MLP neurons of a small language model. Each row is named by its layer, matrix (gate and up: input weights; down: output weights) and neuron, and shows model dimensions 192-287. Each number is 500 + 40 x the weight over its row's rms, rounded and kept within 0 to 999. Numbers have three digits each. A neuron's up and down rows have the sign that makes its largest values positive.
Before each neuron's rows, "fires on" lists the tokens most often at its 100 highest values on Wikipedia text that the model never trained on.

fires on: " second", " Form", "utt", " third", " GT", " Add"
L3.gate222:504518454499519553539462456514479494511444477530514479531409522514520499502505484470485484527502501565521530492497503547444535504461566615451478518567485424586446499530468451452527476496497470523528624457548551538449520541482530462502558471504507440530523475473469537507490530477510517605
L3.up222:461449465509543569484477484483503511486478508465485544499510517492472545535498484467517493494487476531492537507494552535499550499504497513399437503483510597473527497493546522468490482490470431528468546462502549477499549553495479495494551511477449469483532463574543511494560414498458539436
L3.down222:560559523501453526433473474499485509495566513495483481479504464574498470453583542502463548513565485522534463467492458459514454414428555496554542509474506523510493496425495546478510531471552474481543476467502500521548487487527524482428534498589487514505555564511492522583472513500493516580

fires on: " (", " /"
L3.gate1379:453544451502529436531476481484440436496423499537495475491459469514484571464480531495550538486489455515515514531507536444508501474505486502476539490522525491486472499577492490366512420505415504488494522575510520515520514514480456533544580484528515453461493426441527528431501470530464439534
L3.up1379:585517448429551449547541505513535531472512489491525601436510437476497505499440400448463462481468488543528551530495462536414528411481522457509522449522477439525589504413500486500465511446462500454561467511527456535510484471506521503523543495459475473506482506518479502527533509513482563553
L3.down1379:462497508618455482479449530545494510522419569476550473489461536477474517433501561495540527550567523514446494497526435528513432554527507525488502532468530509524427489639512508456585505489563487434526552490478465538514462474536469563473436442501525444451479518523537440504476497460550454421

fires on: "2", "17", "1", "18", "3", "15"
L3.gate624:512438485517511438531549462452472480502473521497404408534510538527429503522541451580471451543524459448412544481470522469541482499571535439503507542480545522474533507503490512375546592499482555517542519445470535480477476458508549501508497547546518524501499442512553537482538464497465491518
L3.up624:500436463549516487541507552505511453505462513482546463498491511490494502454530465465395459529496536493537513411471513541478501458525605468531453488553535572499473564561527488448505536546531539500511541522481537482590484458495496531557579447488454501491511528523460533515504468494524485579
L3.down624:534509458487447479466520491514504480510493468544467470445541479485502510486482507517593446437502468444476573448529489470530546560467442522424517510482522489526519464465507494491538489465527520498511577500527524503452484480508484514476513510584511579615494533539485498440488533421514484513

fires on: " D", " Z", " Bl", " Bo", " W", " We"
L3.gate1004:494488530521455510533523511511429498510383457517496483497523504433446454452455499522434483543463496491450475454492528500606442463488489523514538438522474493444496556495506583460481541510532507498486516531546507432486541494539501522432493526476496448443540477425542462540454574515501497543
L3.up1004:500447545505493500590523551577451504513476453469486472498502546544405482577533495529479476599443487461475519457481517527487459552498565472494480423403468594492482497503467575371503548504485462478518555425518476501495488485543519533438481481572521509488547499509537511455510498461468495495
L3.down1004:449544413526524534488513507470535529409512520506500503529505491428582501529510559470537583456509593500541570463517455464513518501537521474520494524504552539493492512516548435521538430454497497521443546494448532492517460507562529461508526440464519501468438507503465471506516450471538435488

fires on: "'s", ";", "da", "\";", " his"
L3.gate616:487524471486485595519456454497431505472457466473551580517452574537542555537473488486490507494543570504422470482509502563527500515531475502503477472482553470486517492478538537461484449495488499505429583521526504527505500548504512513524527522509486444465421477525515536442532552424490480533
L3.up616:423473510526463568580469452563466483462457540470549560491540544541493525540479538494494480514426525550511501509518523473471581501469528523503457503508532489507599518511506508480476447498466606531428553488535552484523439478446530521556484446553525454466501511583558498473509490490523493505
L3.down616:472502539457501471472518484455498519547527487506494479517516454475442495434491452475444480534500439463491453528434523452543420503587495488481561526479449484488441503479495521447449489463516457479511444502440486498496522487536487465403483488535474546499479464458481563472528601530494482512

fires on: " No", " —;", " par", " anti", " Free", "pisodes"
L3.gate1198:506473597500469449522479500490488440477498475602558510484479432506465550524495481462467500482490544540492511544420477561565486432463435476521443511502456512518513515555457562477531427535467532439526510563520509501446442449477562528470510497411539450539520519482490538517564445542551429511
L3.up1198:446390518515518446604493452518422456481494524448509495449520489503509461507490494498459524541479496499510455489465431488501539552368461544545519492462527443441524536541461583488556529556536545485478536519501519480513407448479492475486502514539495468513567498410512452461536539540557504530
L3.down1198:495562497526501508470516478470546484617530431515499477620467496530502527554505508484533477464541540529458539504562529531484489461532538446475496549507463525467463463457546492508515490523484471524513487504469456488501525566542468565525521490509525547479492516569493520521470470475440568461

fires on: " de", " Olympics", "pper", "je", " van", "ij"
L3.gate938:535536522509462458544419459514477530502423527516436432438565554524456481513459495524458474493588426454482400488494490499528502531481472546527549428454487494559442533538414599498492508462494472450431497512473543471541503517509489490546553481483500514543502550540508433516542520448457531557
L3.up938:529470496443442442585506457486510536474449479448471426513502509515558513583500501508516493490545485448497522517489500459478515496492533465481520417518562553551513478533474479472487491468476508543483515614438438461435466496482486488497468536597478540488378509480543483424445516548484507519
L3.down938:464530482510606474414480506497415499482530550527488494522595437479494482518481530548475529525483518581543479453477480452551576493476528532438460545466515486436546528569501511480515466545486522468510487451506509549461561508547599448510459453496508511484577500546478489499489466529479550529

fires on: " as", " As", "As"
L3.gate25:426520537479525501498473511507497456469466484502539515510473531476475521543471503471469541492630540532501449505526453525490424496508536557524557447512479512574531515486479468449523455488464487571512631493483466541465522457521441470490423475527502559478491487484509570542512493514497474603
L3.up25:493499486495540568516487516519530531450439468459580479403505515484526452463475490517485526535467568606527426546506439493552514484482543519514448516513492443517509578557519589490508485457494546458490493492532510504509500473524525519395510508503562453480525461498474419526446564529502449580
L3.down25:493501472491577425529456514464495514594558489526488492521539515462511519572491555452491485445566457483454513540501485483442438561455436503467600463459449559473513511455517480626495533463446466552526536478514466517528530511432465570559497499539477548512518514467463581482450492473492526492

fires on: ")", " He", " he", " (", " K", " 1"
L3.gate457:496456469528518499605534520475413404473490488408465493517552506505497479504500500535454538460556497553545491478529515530505553510490418489481514517497562470497498501497549605352481554494530534492449451417523506561549474471515518489521553504507497499514515550435437518497483469469425474483
L3.up457:516500475454532419536552477501496502547462464522476519453533501412487402411442534506563507554517491553540506532494462575513490546534510453502472441540483546500532502511572480466500476486518589493444517421543492503494492496551532455540489472431515531523532611408557492518445602452485512535
L3.down457:522476537502429475508424572585508496480450591529494449510471493543531527486553539505467431507453489423471460434497524460540511542528513498450516502517501556486553531540501490468577580506482416422510533560467481506466489518509533537550482513549417456517462463564480487481558463513506526475

fires on: " (", " \"", " Regiment"
L3.gate216:546539578595555570497503520510466498462448513502461502501469455505539506547502503463450501478498424543449463545427519499531518533485561509515491490544536492558500516456561525530465483559491489531481482491485537552559514483478489527502514473476476536462502479453481466535494478496499535582
L3.up216:488591478522532528532476515573492520530499427470496513478528431529493519577483446486504520493393464535510526543497477462490503483444516561499557463533504515473468547464529509464502457512468488509486421480530561510497566469529535603541495487498506528527489416504519526509485524613414540538
L3.down216:500440531466519467477521460506506497414517536476514473500439543444477491391473524552434477530549499466500478509444508551534480531453526470447452511495521478518546475522468505494493532465540479462538553518471465471514538516530532507450466472499437434419501454470461486514525467441487518473

fires on: "″", " ±%", " GK", " Genus", "orney"
L3.gate1283:463455489546560467527524498505449523480490474535493486468457501483524486454514460470565476476502550530431526478474452490530494498524503556459507407496505481496535542435496518481552400512426577426531454553523478481542553559533489446496499542504481514526474401524537484512495607503537545492
L3.up1283:508475449494442489538527494524520502468509507533540386493458501538517458552525486439537483434438517383480512504510573499508490553430468521448576443558562497551453448513506471440432505506524507497526462524466525522496476539570470489547496570508531498502553457444409569561515482506460530385
L3.down1283:481517463449506432452525498488468534488418440495561493506523559446557475488460531533450553516487453551503487442508480492459489556527549533514488517530487451482476536468540514524559461500522518451449564520536534467421506503521488495412501467450471484449409537543536522432478556468444449536

fires on: " not", "ic", "os", " to", " No"
L3.gate623:500517523499412472605494526602550468467514430440465580453491520497481439495474509466505463428483493516500489547482475602526546485580506503499505536476533527500497497499452461488499480477458526484461496485449493495513545500513535465499560477535492421516563504468364568505508551538545539511
L3.up623:581464456460528467482505572478439500479538407479508519491518468521495488538485471529468542486518406480522546510448506503538466458450500500478485454534393582459563527573452471522583526511456446469395524495478452563535483472445505455485432503499503511487473550515473513557522485436432521508
L3.down623:493571461456492461537576519587517503531503564513512489482496481484491526437461486467552444505442515485478478502504457529472519482601488495515548464416556465484523513469521527493469524554453481529572510556466539538441490563516446517548502470507555514582558451512465502409528474558519481531

fires on: "S", ".", " Q", "ew", " elected"
L3.gate990:534461478535559486413476437484543475502485452555451530493462495541453495517527476538474501473480505455462443506509501493470454572463513448513459521454532518548513536470516518488549549491458480464512449548431477515509505482551555484522560469510510479517490509471529507516491522526439463473
L3.up990:545457533539546439483461489526554494490517444524426525492558510509462530524477511469569497444483645428518446496522466486465499531447480502510504449515438561536591504548506432504551537495498489509492515526411457552451512504528438506458497502537528483483516501503564509502483517522457534544
L3.down990:454520530473495554553470502488460502502485498488547521514495487447503507470481530519543507491474353490472467466498508525525472484621567433418525512407408486466475535491483511519458525552488450521473540441574513422511492564442460478516533499507474560484438461503449500451483472545451442450

fires on: " The", " the", "//", " his", "The"
L3.gate278:502524523489493554494498506514388501473462449524564587517528472500470527516500526525437461574519518568448496513477483483524565578514511498527522511475558458504496512423542560509546520483455512530501523507558534547490485503512553519507416484453533534524486481521455513442563452445491495510
L3.up278:435480496474519574477420570526470517484529509505538563461492504546518467450528524537490540486554471506522480464501547496489511528511464513486489510464497479433464428457555578565535450531565451586496516559509475475490505534542438537482500523479487479453526514485554529509522520538511497474
L3.down278:545507477502529500507572471530460525517502472494461519538539589512425462548450434494508526513494483514458469491483517512554540436484533505476531435491481506559457502505534449509578464479501470418454439469555441529587445508560564466514538581523510471549502460515459511484507450521497500517

fires on: " [", " p", " '", " t"
L3.gate1485:473470546466532502529485461478507504447431540466517512481433555527503503484464543524609513431482529587484447552498493543490509524615540525421550431516499492516502487437561513578479506532466539460445492524535503464507443477545422445442511471490475414523502501495507484564472541480520492527
L3.up1485:579502513457470528558483493500491516483486542499499534527494527524507526503514507432545524442540498539519460533488478568464543472509504576491460469500421550547527494439571449528454483496470518498487391525498502483495488488495490505511575461466532502528529472485458535493462499504526452531
L3.down1485:493499488555533501472540482471529536354526476488487482539583495502550520522482510560411504564512471543530596532489545497486499554450503473515524508491513463482536443581457547497513535502520477467503538506534507482528517460528501485554479531519451479504538511563477484552511485520539493399

fires on: ")", " Records"
L3.gate871:475501539502550474530483471449468486462500467491517536472468489491569506501481579504481422527533490482486491394590485461563498571507466560512559525455496445505564461556424544489570514501509493547481585530502478469507492553498474500574466527470519524490557493472432548540518469524482462597
L3.up871:523533536420520522479476445456453492504515504510468542486492466495481524500524461580531474520578505496458506477494473476440483490487463491461457440551469561434440501544526570504577501479566555509536527476518456483596531485493468474518490498520493545483543504484549452534465376523529520461
L3.down871:462447527551489495496546544543587571521497561523537479481504505497536471511563485447549495428451520508496442523498531505566483493517503466563542485461528485541518548514495455520476472535399474522461499508543488515473499442468555519557542471454502517524460511548455530483537588488473493478

fires on: " place", "SA", " Mc", "ras", "dy", " million"
L3.gate164:469491485531505514521524511473533571497414500547568459528519529537534496500513521464531515502483533510532486461509525449622545448460502592446551473527522444498550513497438494482500491485447536446502612460489467474453560538477461545547472508457498522559551458461484486535493483527545446558
L3.up164:489527517476570469521585490530494418560570489517468469463471476526492522524495529602504449454483576519585495494438467426500456524492512492444530492512467540511545524491573405543553485527478541551513597506529445504542584494528553477491445525548524513448446479586504541518468532480509505423
L3.down164:458482418538463563501481520444446585491381514531488534516512572456516469440467497408462499494441504481452459485457501520469534485556477564589520475468533482529534474517473521478521513483462452479508391471522515494488433487451511523452505457526471530474510495444481472431517519530567476501

fires on: "AF", " \"", "′", " Kim", "idae"
L3.gate748:529499518498503456478483479454489528515479499558495538599504551527427455515517427448493451444479475521468473459449525482546532504441512498563436462475489466487507509457509555505529479482483436491473514447506542494531494538473467572533615489448481496483485484530532504440537489513516483432
L3.up748:425466469525592592528530569513428526543463417504476548526530524487516557517479492500539444481495544512564517465504480553502472559462557425460510450462531465500507521516469621481419463541510441483443506528426479487506475514510456501540558549516503496496477441543533576549462578526496424500
L3.down748:533531504507421457503490470494617445485470596512504491471446510510504535532472560513466526536494425472489461498421509483469554457539477587573548527563501524445485520503447416472565557453444544454536497510546541544512478517488486503482447480486551511495540476472512434472524441437498570533

fires on: " rec", " bl", " ±%", " invest"
L3.gate1499:509556513499506495581556528489511492456515479474521427510496446510424491536487461495554540499491452457489580559469561547551541497560489540481524566525482487526499494471479474443471488550502497477537471497485533502566510492489430492526452555508478482465425472526547543521481566527484482566
L3.up1499:481546504514458552595501517512471489553524493510475567535521470491488567451546514453488575580517449534555509537485532496531536465553520517491453470630453594534477463521436535474528463499524561495571514461476475537504501538444514548503519424492516420482479484549446513459512507488490488543
L3.down1499:482486502484554446382537477467547542337532494488490456459539489486522523490519441463572469481495494502413511459469433479467490563485435452488516482470547490460567464447496458452514568450525486498471493553557487463478568510501492457487511560483542538534551487481523492535542492506504563450